MLP neurons of a small language model. Each row is named by its layer, matrix (gate and up: input weights) and neuron, and shows model dimensions 0-159. Each number is 128 + 32 x the weight over its row's rms, rounded and kept within 0 to 255. Numbers have three digits each. A neuron's up and down rows have the sign that makes its largest values positive.
A block is one neuron, or neurons of one layer that tend to fire together. After each block is what it responds to, as a language model described it from the Wikipedia text at the highest values.

L4.gate92:151156078121132093108133168105115096134118121101103081156132107135131162104094084176127078128100120141178177100159075123080083077128079146156167097147153121141165143170097166146121082105123104117115076143164129210106214120136121117153167125109122117145113138158178139114210173119106088137117114094139185145154134098116105102076165189138062170152213130118207125111188116210104130080109044118164135149112083187148141175115121103129103158202126077142154125139096085134136106105058148
L4.up92:179074060122173131151155161120130131106108090136111060118121094154118101107108144163154125124095133121127079104148058111120067083099123118178180155105165107121102128148147173131118115172123152069130101128140177140121145110106110063118160134079095164140147094176157129154123160076139100168148109075139165109133104123180157145079101156133075206157172135106211158078162062188096184150082080075132098119176103196149150067117098151156114142141082105126171125200102138101086134086144162
L4.gate139:162097106105098109114147129098138119071119084109120079123191144116146186136101151139158160125137137179051108152149093094091107089118135130140125109113161166141114125128126158114176099072121142131128097162090167145138144113111146134132131120086136111178146165118126111130139164130102174192111142085163076103130141076125132117100112169094172106108110130105135172096171122172135117049185122139100105138115189096148071192152081144131113115099179108165134102089102105131189186094144137
L4.up139:137128134097127167207162140078079076150146136110118120078204113154149146161108098097139168176131100160093120113089089111101176167113159163122131111155096121142104166176159108148131116095141103115105135136138100081117137079124158191102122147073138152142152120058057186139155102100129085140139087130076113123124157128123147159096130189125175061116135146139149107127158106128114157116164113099190155135148171082114140166151141108148180180121160122105161102186100167168180148079132120
L4.gate180:141180144139162152120115151121138126204091094101124169127112120125116123145158135160114161148081184159080168109121125190106218076116111109111192207150127137118149057137174085116129109156129153133124130160114135077153103134145099115128137167099116177114097131120112151089124146082171140164155103099171131178087133136134180128157091155081122163105167091161161172115179153059183167165133093137089105077128107112165097122144150144122058145148132107208141152148142144136140084127134161
L4.up180:063161072107101127100137186120171142156114115091156104109126184106122053095169113148168148125152080135160103202115068145110161094115106108237112117130115112084152142136125151120147098132160179108124149120140107108171133166164108091137148113126098080120140121115102117093056083173123148194129132117077118116121120138096141158094118108130082175100137093110126097088174130117115161087101141105116053098086164121088130101158112134172112125121127176147157150171068095090153141167133133
L4.gate190:108066126170185062117154110071161107126099111145130113101127124124152069098115107127080157157114125167138093076159096146098106151096195146167112120173064106129121099187142153064136086041098109100127120116079133106127121069152056113102144100202138134126140127150132150115146095119137146134157175077128120112179114179089115066091167200103163102145085058137122129095182094128094155118136158068101117150117158180183120070127108094121169178158169104074038115169114116112087087118115132
L4.up190:135070126214142134116143167101133148082063122099081146157100154082116163121132128104108146101140177144135126090098126098083116130108088189147124096142159134096139110116118132138110146058108141124114085233110124163114161107099172151135120088143123104103124161112126151126138114114080132221116069100143127114148124196096175135097139100184137134149124144140158120174138102156111118056110130168137101113140080148096133146150078142163108178120124172160132159130150077179159150156142128
L4.gate207:135143201121083149140124116172091157124103129134169137146147157159191077114099120150103155137114136195107071138197128081085126095049080108116137148056181108109101121114128153100156146067155090138094090143141138166137151166149123178110129148079139101100077161117104116081116064143110131114136198163146125111139126193185139120132123096113155143074147134152147207125127075147111131101126104123094147100093108185075179119121198184109112087139109105136147125069109122132144142105116123
L4.up207:157096095160136143142204147109126097077093125111128100139093172095083181172077089066096120122081130115144080116091182073172126139127102169127071125126152112170103128128089172124141097194176143128165127143121143089141153148121113154207138125132120107137162108110131106130114153125089130155138074136176095138172089118157092159152098130182091095079113094161147051109100170132130091144140175162146099103120105154110196090044146126059163154130117219110171152084146113131150149134088078
L4.gate224:201125169119094070085183136128120142108070125168117157105139101137097102139157107102096139165165149156166084173104161155099118139105098143121108124092104208135149054136166212092144139119106128091137077125091112116157160176130111111121120137156168154161092089132119116116136156115128125084198129157167050046105098136079166067149143129071089120094132093105117113185167076117133146060136163104167149122146096110187101105111138115110072165179133116124160134141125139156168125115163155
L4.up224:120074129124101104168103084052157116090174100092105160138108047058156162082154087104108100184112166129123178107116089153092100116093129218096158062085106163156086084059163123158162196170115113122110102083114108164140139125165084159134186191117157167085142149172142084151136065121104107152119180129075091135103201133137183135190164138114132173125145149125142133111116140142145202119132155135127174119079160142135097179094112192094093103143140077084075091150159104110124125150141130
L4.gate251:115118064114109113103162156164164075084086105066186135111163153112129130114115117201137132125162099174142128193130114112131111142103141092123087122083089112158154088161171146121178163176159117138128066105142142105180106148082086167154154144120114129150178152109075125143126130142136145118089143061173095187124093089147114148159122150121107146144103132163110106093108096173125129136154120172129131137135094109116154120141074112112150091162123120064122158177090132153118114153088150
L4.up251:129123107190119132117148088183118135146060127092134104118136152154124140137079105161170114120128182142182077127148091097139092149145148112165092109162119095174158111097158122169128123116209109069120084074122167120145089144129095148166095138112121108156149142062088124094157080178142143138131092121102145182111111158112104162103150039116125093084089152139142108091139143186100105136168097113095187113160129115159136118114080152134182097143162097164153137164118129144157180162158128
L4.gate258:089147177143094082127073125083118151169044133149140124140130161158169100142128160119086147130156097180140161137110126165077141124180086101107177123109181168133117139142127155097099156132063128133175167086157121108141188131126150163085138112149102124141133141090130142063132081097106178133187088143092085125136100187142099070141124191195174111154093117151140154106121111173125155097101125132130135119151159181137113105119086148142040158119126125167127148142150158149123134143151165
L4.up258:120182175172128124104161128124112130097137152093168131151159133181173152140122171164142085060120149134107075098115065161071103150147140102148156152046131154123061075146092161148148116076135157165114102099131124119158093087116057089138191127154064182172122092154166124152144130134142120171148144144159154122116206193119113177174140102131108121100093103131166096092126113169115170110138098085124120076132131082119109141202103156139113210111176171144158145153158143105131041082153089
L4.gate305:075149130180105121180137131133113111172138129144168159142139113217144135119149119119070149092172140146201177170119129126144130123150086189092094202113150087155133197084097099117135160114160101113148148158123098092132243131138134122151106124112153122197088162126154118101132118147122179136114169156174111079113130130152125116110151123138172146111141150110090186145168104096136221120115110164133148163121107140168120097144121156095149090173138119143105126118138095142155164151094043
L4.up305:096153151237085128104080140066142111167074079099147203133117107159089127143089139123062131115155167140143131147147111126159097104098175155080091170148139183152149195102123076078126160107169120090183119116197113127126170145133157119072171142123164144089129106129129119130118150090180146175140154129137121110093201090123152089093118108099134129125125119163185132147177141147117174125062145156120082142125175151177108054126089156147111146198169146166209070086091102108119166176094096
L4.gate365:107149132147157152129168170151111146171089061122125153144106105118216078113129126074136166109187177175141095147108154116053131088133154132145148128107095183123076115107093164105141154129199133120200108105129090148115133211105128124109132090106112090172107174119154110101179111105114165148133151110105072127102057111100145100132167138108108103103049104060123151127126096134169127177118115139111103173106076099123179142150153138165137160123138090083131107164102130132065188117135183
L4.up365:142173126148117079179123117122167115202073090138107156145124059111178130105132114104133197144189118133148090104129142126065123112079143168158052131116176140119110109082115076141137142085150136139170098154086124154144121183184083117085106158134141125117128090197140163017145133105127177120110123099120077200117135203102111090101157140094129101099090106153165085147041102155168164164118153115081149219054120102141143153172126164162123109166124089195185120114108160097119144092117123
L4.gate377:109117156134121185143182155148087098166102160148146132115109136153188095045132080097137125159161130161145156122121084149100097130148140127132125153098107139143109138128112125123165143159167100084099070082162122170136145097120139160050111080038138145145136126086166152113129059096076137148125132117168127152119158122152114130125110084124124094143141151096140202096194105149183125059136113108142126129109160129153073112149119145123067172108129111129055148136159128190132155130098123
L4.up377:164113168156137134107108110142173147091135118130117093119142146087157083144117143170117125160146171134129131158084153211138147097112172149157109118082109150133133091097106179152124200110097104159115160089095104139138110096086129113161090177208118169094113124123080232158181089114157142130166167169136119092159119156148147075214111153140107081121082164089099149113120194134117123126160137124128133200136143169161094186101054115103130120137098210131130102127120157176166153073166104
L4.gate386:095107131101090072105165096076172172188079134112074136102171113116118157048190106129136150194147163169126160124147058130097133122120091174159174184203152120101123068115163130109126082120102134113134133124146168041162186106110148136112105146153075153163088148125117097127152097092107139130161094105195157142140081128172187100202129101149134132112142094120095076137171153143110142080185134193166078103151152109162121155132139129097109113075118154121197106180096097102179151118108132
L4.up386:129111114067174116096140082072112088127155152167084075153149107088147185137091124189093079085120088113130154080182122060154116143171117206142139177078160165112139129213092121192149143132108093132101135120119157101094085131081170070124131090130130142157170183152157119141118120135169081076107161135117126099134153102067096166067094114088109106157139190088130173146104197140102134164125089077107096098072116075146114092144153150169118164056094143090125129178201104145140160092142142
L4.gate418:150133150162094106095080216136078136095099080108115130122098101183172144160164129111097123099114152163153162146042151078108100139122085157165119079134119178125123153153133176115141128041129100101113089084137098104163166075141098134107116107152133096165109170118177160088197137071112135122124150143100096097132072117119130044161166180143130136087136119144177104129184141159138119131111147161141099132118163134118197115102091143143139158052153140142107138148108049121172112137073099
L4.up418:148124122103108138121068198159130123080167097144142175148116103192149147152168134128108179090144143132100121162117133085120123111090083133139100076126157112087147135139151191135139129027040127110116099104163115121174177108131153117119094136111139098158153117100131151115080089064132113122119148155077111132116078158147135084117163147123145142087110143137119075107174122114105127139096159162132085110147155102135191165149031142141197151061103184199113169122085125111169125131086054
L4.gate454:067110118148149173178076212152164147116116106101111190141135145108130132137100091109135099148172123160088086125092095169148103127160097119179122155093100129169086139207161176148129108131160109049106115075150103088136131141106039176070127088091110069137143164170182141139135157069139111089120186074118075116122114101138163123117132183099157109184086113117099130131174148084115170147082109172119157152090108120123156096154144098095154104120186098126138123169140133129121141105153131
L4.up454:108094159144085138217129166147178121134153071121099149126145132153134131083115119126134144109163138129106105127091169115136145109102095136098089147063102133125147102121094125156144070181124118096090129129176126109106150145134140169111106169107125088174119128089150109170142143061131142088112149091091060138138121112112173193122126122118115127166109147084139109098129197197081142187118102147079195143131029092156096123159110109113172108080145115092231089111089145131152143055155100
L4.gate565:137094172138113094122136117131087164169134104096148106121127147120115113110158084123092156092163194193130119129101151111091113122115093132124098098070129118150133151188122193156144161181150169131124117082083130145105140121115116080146175080073116100138051111096155155074138167090122139096122134115120148116087142064116109100124169145165127130071149116173137151057110138142174129120142096127132137089171126135165131137101115100145102118139143096185156151118155046116129093137153072
L4.up565:150076153160138109129100106129090073123170152056084133166113113135094125190111102094131136113137084165136134159175120080034127100133090149106120118117076140125106152093115112150146107148107141125074121124137106146162174135118100058136116147092190101113103102189043049171171179170078089130117155155162128093091113096104152141175165207125152167119177095098062116099123148145144112129112158103124116093094145145133174149079088140089121103128183145162166156147108098132158128149066176
L4.gate589:095147140111111093090124120112093069122050139128126124138105078125157109134115054128126123199147183169072112120127123089050132142090121133143118142091139198088074111094146189071154100167165160088106039057117149120149159154110109164088131148092159149126106118117135118084099138094127112116167165116128167124099067153137139094128160148170187106096156112111178161065216143150124092079140138147051118133070103107144139151122120130161117111190146093084166182125151111146156143166180137
L4.up589:136076146162122122098030089112066170161175089150161190107123131107156121079052096078138111119174120136075150167158145160121149070146154179147181153157115148076175064155157121159135097154140164109131123099142155093151142093164084177169143111182110152050189155105105130106100116136155090154084111160172185169127128167131049153153147165121137111115091119173088126180214154156119060099088175176140152153153119140111107152117183124117154123101156155141168124122115069153129197140144145
Coordinate second/minute marks

L3.gate357:112116122159196104140122129126173137121075104146112101183143119150141117118110140150099106132166202200184130182145124108129142098103109129096124204120112207093147111165172147104127147058114049089126076114126115105116142145099075129095092101111124055126123206142107077102070123180047186125124162157146098119117107166143082106105177133155151135098164139123092078046175138186136140084105107122115107125096091111095121146085113159172142084144163115134094108100145075142135126066073118
L3.up357:126101091140154145157111051082109111154131174106144118112166087127083134108136153140152143181127140128115169133169133129102136139154144133137059178087156088168103065118100089105142113110117116103122110166131170182149140193094105128113133094097143106129145082182115150111159140183109123126119124108158113075113164139076186146166130054107147072138154099106091173118144160145122095095064123146137114077088148159161094095158152163115116137106168069118174170122090166147140096134112148
Mid-word fragments, "sq"

L4.gate77:157094079074165106114135125086173077110111107101149161181144186162108113116106125110102127146138152140159161121091146092134148066169114125082163124143136148145142124197120151140163080124115117097193124126088178153139109127154059083127143116157130098148088197176096132156153145039220122199078178068185181120159102090128157141191125140131120125142081162115104144137178109113121169115178083068118077150112109129137114139125150146095156144140133102101088088163127077134200136175098158
L4.up77:063071107101087105109217096141143097159116115149173078160104117123083069114145116149121165090158147105108119134146139136162120101147152112123146090155055129152153114153121163075115080136098094120165103124055139183151072203116128103136123182127121133050145130146123123137122131111159164167145117128119118107190144118101131098145089164150107097163113113091126136151118089190093176194135139147097114167090206092102151165146167173103111148138099169113147104181143165080176161128081137
L4.gate93:075108104075143126120163132086128109115019147163121158141147142133140128125181070148074172121166127151055144162102030144087108099124103141085102120133184142104100136146130140151113099120123162180112155114139093116171138141148139152150117092114085093108113191116067119070171123125102150201160166169104119115121048178123104131149147083167123134125062123214144115093091112150173109133148131082205120115084168122136130117154158181152075132193136133135119123133121154126162103133086118
L4.up93:123066086130057100183180120128163152117116112178136121130086138114120105159175099127106175183179066131149135147129107083090089164151158130090146109173236108149080090186139114096118093076097170150107125136137128146171114158171158171172145053133150144097116169159157155116132100087156140159183168113170129112132096159095131136184167117141103126163145146150149181126086131112185107121049100120176103079106221092135093134155136194166109066187165138151132128108099133158149141135105119
L4.gate120:124174099109109115205117111092157123118099106110124104089124149102216165152120140133125154136112070157132146123085142116143126118148136131187101109057109143138094126123124143169152090142095078181169174107108089111175125126140119088138182100155082051110087206169115153124146102137189194116109166116090104059062079146089136135143183110139102175114115063160165137106083108109150123142164105105192116126139162098116135151142232091129108139145120087095101199119177114191144148144157120
L4.up120:162159160124149161200127059134128153128166078166171108136143147140156119148139131096137149182106103114110076188159096124144101106167102107160134148122155107133092132105160105174111109117082111128097150105093116078107124112178171139157222118166100037112118172136145148155166098186113126089111207125088117111081075149080113130177121114099149132154102108160158117091087125142183114139142185166156123157128158178148150176123175118235086165103112157110081184130119204116164087169159146
L4.gate136:140041105128114129152176132122135112154156088160193125118051098171141152077171099161175167097167122112127124140105060113143083132147080100117099128142151066109106164119219150183116146163109111090086127151151105157157147106107169114133181174160149084086138126150076078173150101126088155147086159124166109062148132091154061116116113102149149148116122145162116098040113111094125189088150124171160137092146103162174125143148120143173130112123088161171114158071118115125126174153105010
L4.up136:146067156092177095122168154142118166065107074143145140117131037070110146105096047135159082191158124142109159126136114128146132081206077146148171114140118134084148185157128111117136090164134140134141145137168109069094135137120190179044106169092121087097141133125146129107134106143115098144153121121152110114142108110109133137126107153096157069182116147129147130103135160096110113157135068155063176138174139128172134144117170132145109148122177196108153000121095180127176141105139080
L4.gate146:084140193124147128084055113124095179178119180144140127151134157122135089115152117112048140153168094164169136079104129099087108117106073119138130111131126154144140117151116087131142103118132163075146116154122104150156119125144150154161126108135081084129100155155165120138155157111131148160132158128124101208142095093116135112104139183117114069152103137141164204156219114107068162136113142099123215060110199122158128104126147141082075142138153112088127106127173083107133165145128148
L4.up146:129095118122129147093102093143114137208154123145116153097119177097180110083133115087037115077131131155140140126126127134089162116086128128034142111086142140180097160107175150130129120157144157116121112121100124082148141114152185183124124137130168113109104151146180116176083129103141198169155088118144081163120139137107184209116107142080146098200089100168195160122191128091117173147114139111159120052112117111163152180152111131131077159119141066089126178148135114185141137111117117
L4.gate274:138109119159130180120121089141093160105083094165118123145191099148134154064110092154197125110154157140123141087142163109106134075096097140143156099074106160071118105132152140055094097148129151145091143101100129102088096114092161134145096093140106104128109151127164088076093155060174092130093164119114096198083110075085115120147107110146140095121120097236130127106112137064140076166104139079102123139129156106081136181105104119134104084090144135143148124176106143126129130058080090
L4.up274:170090114113145113100085142098160157105160130143092100113174136115112174134106094104063094160176098129052124116121119126112082097113130120109117128162115162105037095166182116096127110086079145097150123153099125131101140195084117168152120116072163154057165140178157149127132142129119111165149129132118091105127125108182110126081126175078102113099193173133136121162151066120188151108080184141076137143132161114125117137161150188141158143088107133156195158170128142145255100138197140
L4.gate353:099151103141187124119145097108129116176122163111190122047165116174166113153158151139082138128141107134099187218156126093090100122162095096108148101082124148199130127114139153164125189134172088175102084131151068100132130098164150105162146152176100123060112168094123093117199140127167113133084186127188116138101149131133172153114167121156156128135117114161147109106146075151117067112121119145180155110116164141147126126111146141150092121158121044138082148099201075170097139178057192
L4.up353:098121131106137124142150079118133158189189159134189139118140090154147092109125148149044128101170118111119168152218158087098113133171076115124152094114104168127147095154152124192124178087140142163071069182148064088145149102123152156225132149183135126054162160099151147116176112130142154105113139093107130109172164149137160178097133085140165087135157144131113141108151150124122122089109130198228088138170172157115078141122134136143106137135083093154095089106146166153098155118067146
L4.gate387:107202179097113153105141139087086198132135147124098123089147087105091170109180104182105183201117164152086199144134147136126197115117094135124107138104165172109167119190167179095153072103123109091138130134177128149103138136181090126148103168112044134122082114119164123134171162138130138148144123111096107173134160117103169091143126113185203154104146084042106109165175102150194151058114119143149139125076160119105101067176176112089151183132103145115121154116093117154151108165118100
L4.up387:092129094142134107095131087115131113077137170120180091161059106127091128129161116124175147197085108146131157105120099101130107101157140147104080188096114178140121158067154130104119107089087121133082170168172150182126118128164165112125102153151200153101128080122127104135077172150109150159067112094184147144108119133180119131107121111173113098154145146101149132120168045103176139114086191104074142142155121133108062158130147160117105122116120148102102146133173072143150141069044157
L4.gate409:098112083142138116100084182061151127117159115119096138060108099201140127106139159163133156090162087151103147139165068140058116096104132169148134114096081141097152142120172148131111113151143118144099107108092073124155173100104126149113108111148086139103094146134087158054099178093110176096131178123152143102151065138150096103102116174063132158059141191140130166102174116123128138087097085101147139101090142099192143098189116163183089122166142157145098125110118110123195091105140164
L4.up409:051091175144124116114166157095133125104104138155136120112144154131130107106151070170110178062127106122128169151110117156126052138178141152161179080115026121142156193152134101076126087133155114120076133109066119118135146125152118127134092103208096125074110125134128145149124139071131150112167162091180122113111071156109076048123111094142131125085107137129185158107108124082121140114092129125139098100065127111148144101133095146185073143144110156084113128132114088146131106093130122
L4.gate442:105133139137105169108109179149164095164110133040109100131095142119121095098147087163162168184111165140101095145138058113119123086166141095158155120111129139165145070112109178144103102097107120120137146160093113188122124113174099137137149139162110155072109137162127160154138124106113163094172125167110163135084145118118199147158171132141088208161156096089146086097158120143128123106103117146176120144141198098171159088138107122153118117188210113133149179129159133158173151124098099
L4.up442:135142131114113143097160154061123112151118113143150113093136153090095139082108092184119166171068081094073034114127132187145083081123162128153112119092139136134124153135148109124151122089131098126133104171147133133081096138128093067153156144148122167123131118193117063117170215132132135130085223106150197200123133121103177157139175136166138158149037146089168111102091159159119146149175126107148135137094181161062104148128137110101105160113157136118123114090134134116159170129106148
L4.gate461:110160090161084118126113128090143106091114144104213177063104099130149129062117106156128141133153138147112115157154101184100155053102104127154140189070129106080129112168165106164143087119185089115073155185070104072136135120117133113122142160147102043130144189125128104105159123125067107151133133196116119129133103092155170135146161102159194075088163150114147113115112111152169142166158143177086148114107092046138139142085172084130075152120159167093145087124124147149103175171148136
L4.up461:120110114155062164148113145092132123119176126111198173082082126163133086072138131184105148176100075094123100168075098180143181076075117141156130137123172109124153074137132140156126146131110144155054159187090124101146166085115142142143162175116124073109127176164116156114124095074101099113153160162118112121128107097096161107080172110112203075116175167104189108115062082119159104111159138100118156065118128109158130137106151126124153111126135134101070075079109169181128173177153089
L4.gate475:137072050114127147142112222133148148110119117126132143092144123183140147106150131111110161139147110174123140099090138170023167082109088150093107174133118153116167162152130111098140093096159153136127108157174077158195147108141143184100148131173078116136111116035141161106126145104164142168139135110073097200130092149101112092173138172104115136082105115156150089161165092148128087066117153102113104135141105110149120147104125135198194140120086154110114134161095119118136087112100091
L4.up475:102078125124122160111133108119153144100139098160207172167108174088153149135107139095114120162191155115120115099159192131161137163107119115129163156137125158138138062147125128116148119180100143158108063119123138136139153131074130119106188170189166166113155149149145138101135133127176144119134120144089105151137069121071139163090124149196133175171146146141162181134092104154181073160177080166122088149094070122131081139130126145120174157117140120166106073079149158113106093172148138
L4.gate507:156109102161076110137116148154103085121063128105120214107187113185125132153118129117124149104056158137071151129087108221122086145130102186138091149123176116158175202121133159136128103142127147136140207145118127138100156094121137145089127095135083057132087110153083170154127089093180133137125151164137137054089114083108166147134110140165114133104127049094097149075142090164136109095180052135206140133138156062167070151094111136141082130143103087083103167115149117162121151189082156
L4.up507:149119149175114154168122088157120086137116094102072162136113116153096093149117130155148118199145083116146098092107086196133103174134191174122104138135125083145147162101115092091115141134144136149124077173100139149164156149144119141133153123165133113124155139134131164133160110112132121094109146107116133112093125150100125099130099103137166107137106156125184128078120097157127136081137103132144166160172116089143050157129118134145112123116109101066107149141153144156143165176070126
L4.gate612:103149101193084143109182133148157116073124079108089192155115070092174140119088080127131161160130206159108117200178077157061103118117127139130084145152154127134128103108196099150144157097110074143112163167124088115156182110121060157083097141167070137098116143088115160158199077077140157065151160144118135107128126123121132101109111119146117149120160145151128176142138125150121118081109128152150108110124141073152145108113133136153105133141072132103141114139117183083115111100104108
L4.up612:109130133108147109158134092163110077127121128142182186082116129135107159020151135161173177106096083099069128083102101092149093153119116120174098174184124141152178086126085089103129141094156130123106120181155162123082121113111095114144126161069120171125069114151156156145102101135201066126096105063177070164115183121142118183148117078133149054117167112176167122109143131095120103137092101079144101134080114181088173191125168101122138145132102144075116128086137130121132062139128175
L4.gate617:096118082088071076140120150090157146145113132157151123137165188176081093170189157087140165181150158167168158157109130196104103209138167123134131122129169125142141113127180176094148110070099158085133112126115131158104115119172107117128184130079144119136103115119107112108156163124088160145180135082114120127087070087122137055123131071131120094113171078156165098114086112114131129106151122110155149157104134143103110158077161086142119108192167150114138128118109118125136081186130141
L4.up617:087151136152105129152190164073121169121168105145092133185191106111138119166188128158111131143104086109110119076101111136089095191152122068152150119174104094123106105119092127118121112141151152158148090142171137122131127143176159089178176150161131117181118144194107167163133132135125106165173159070117080146147081108095071146116101166176142050082117152084133151114060086115064120105095083160128171122090192169101127176100131084170153133111137148108129101176090172123148112124143106
L4.gate621:084178129102118144188128106105129112129123149076161151101105138203124129151190071121121132106183166161135130173091119187094076105116105166139176086109158152107150126115176114111160125119116161081106110112099129120161126112142102100127206159193102137157152150144083146089159170130080110129188114110094142112110134125148083126118150129133170118116118128132175189131130136143155114083148096151143102087082135125144164113132093119139124121143159074151123100101169078093175148066108151
L4.up621:089178139131125092111175125115120153098118054124181143110103153126031053155160152106172127137044207126077080150134135098129084132101123139111111144128113120140120171173119128149146127115111114120134145168124110042163103049111089149178117140171165143177162212175110168185181124101136115166168136107110139104143060168086143090119152111063126110132089095128128098119136145039173157143089095122108135118112158107116108114152161164134155120161082142116084141127133177158134105177127126
Fixed-name head nouns

L3.gate267:113161111150135120051141125166172144144061109156126144094160094137123105146210134135141130163128146129074119167113124103103142089148159103177117132129118103124139140113187164098143161138143074119105102141165073147137132194180068107110170139138126160152099105171157126108168119127109119136122182087159031071079111125134126090159094136125158109102113061132171150121143152148167160112172136116134090136153156116143094153109149108185072098147078094162149146096128149215163098124157123
L3.up267:123129114138194126138124084102153139139131106116118171081157114141173092110127152146103120164162170147126153116069103109144138147163116124130109152146097129094093083139158149135130142130204155161151181090140191113144112172111103111180127132073126199131031155115142097112193104120086177130121193117138159121130110094129120098172096173137147150101116119188138151138157106125145174098114054130115156124108207162119075081168156105120161129156135091138137136149209097165149151200073122
Award and event-name heads

L6.gate139:049127135142145127082142154139122100157092160207125132130109133113127123146148169159098169121140129123067138119142134110092085162120084174140111114107138131120107125107134143140153104102128165149141122132168116100074186084125143111134076142141109131157108156109143131096134113111105074166127075099141116135098071096181091132145143060151210125142176155130118203114153053108119111104119066143140085148161086125110143072129160175129158096123109091129077122096178078127185092041143116
L6.up139:158144150138108159180162144223120120147109115171162168087104103203138114116143117091135150092160144123043099063168126135132105108184092172165133148129174174137119105120201185134123183075163150065129090111180099177064179102082146121076085126094135141092113128119097107152114121083109092141147099106070130140079151046147129144147127143107126143153090118166056154157064108058148127105166122173108103205141126180139172176078097159136108164163105172170106121084093156110155125109160119
L6.gate309:143115117106123110108069106172087063120134161108129137121104166083152100059157155186133138113111122126123155088159127129085111099104144151120121120143129135166167139130099113147153143122149167143204071120111125184079112063080095154095154141142114121108122112151143072136123178116179179169142165137164036089110130105039133137159124137141079143115118094136110146115070118140160106141118150108128136172153110141099185180107079127135126139040158155059063111099135211107124191134129117
L6.up309:057128150149106107138159121091105178150120102103116148072095146121108147097093093148140166130135163109091086148114116129094149124111137175104149111148049144125152131185191096127128117085125133163192177114118155128053110103113192154161123142063137106077111120136208122114131128140158142166131171134131148106159157124153080122034133166129088144170133124091111158148134126102132112156177165146105138150108137100191115074121075114112153134112134152168159144140123061173145105162138162
L6.gate318:091132088150122045145069142128133099145136138097123164126163079130080181133140153144136133117153130122141108133120064135123114152154082158151171143146156160144093153096137127118162075118139067137134111134120089098143164098086048064094160120096121097126107136101125166098129135112201155146117134139166139130141198101101071125130169143099113131118096166154147196032215101125098105089166166129118074166159125106159145160118089133143114117134155124100137078145117115069150132127158192
L6.up318:111156172106107129135115144149184103109103117129113139062088099192120158098158132107069147185140190106149170091116132138114060123131083152099102095165150112095193141105148139095116130084162099140168138062179135125089183142117178127072064062186115118110122106108147106110158191134153139140150121161142097090135189133104110132144092140066144138149116125159123116123171100066117088105139124143101159160162112157192179025129086128131104115144096175108127147072151139103157122149124141
L6.gate392:098141144068104075154161141129113130129114121140123130170151142157112127162182156119106081182113157148177145072099104138087151165129074165113184183137162103147108122128112125121162128071145072131121083208133157122208200095140114151101120150139088095149110180097140125083113090111095132100148128133165139121154105120185134155121119144104138157180155131080168123129190152143154141095160087183169080130126151114134144123099095182068078084147108123102133125095132117080129095082053135
L6.up392:143137175071075093142058154134145082122080174114103072101140059108081142129112173207126092164119146129129179059164156132111121146122110165033111169103119164136167157084110120140158073110155074133087100143177146149159108145127203141109102164155154113132070095130100111130096178096130131114111107176125159175096154131114120128182135156085115173163139072129115140136141162138123124187174157182141086143180174158098107107153129126069175175106125112107105136109145131139169148136076117
Wikipedia section-heading markup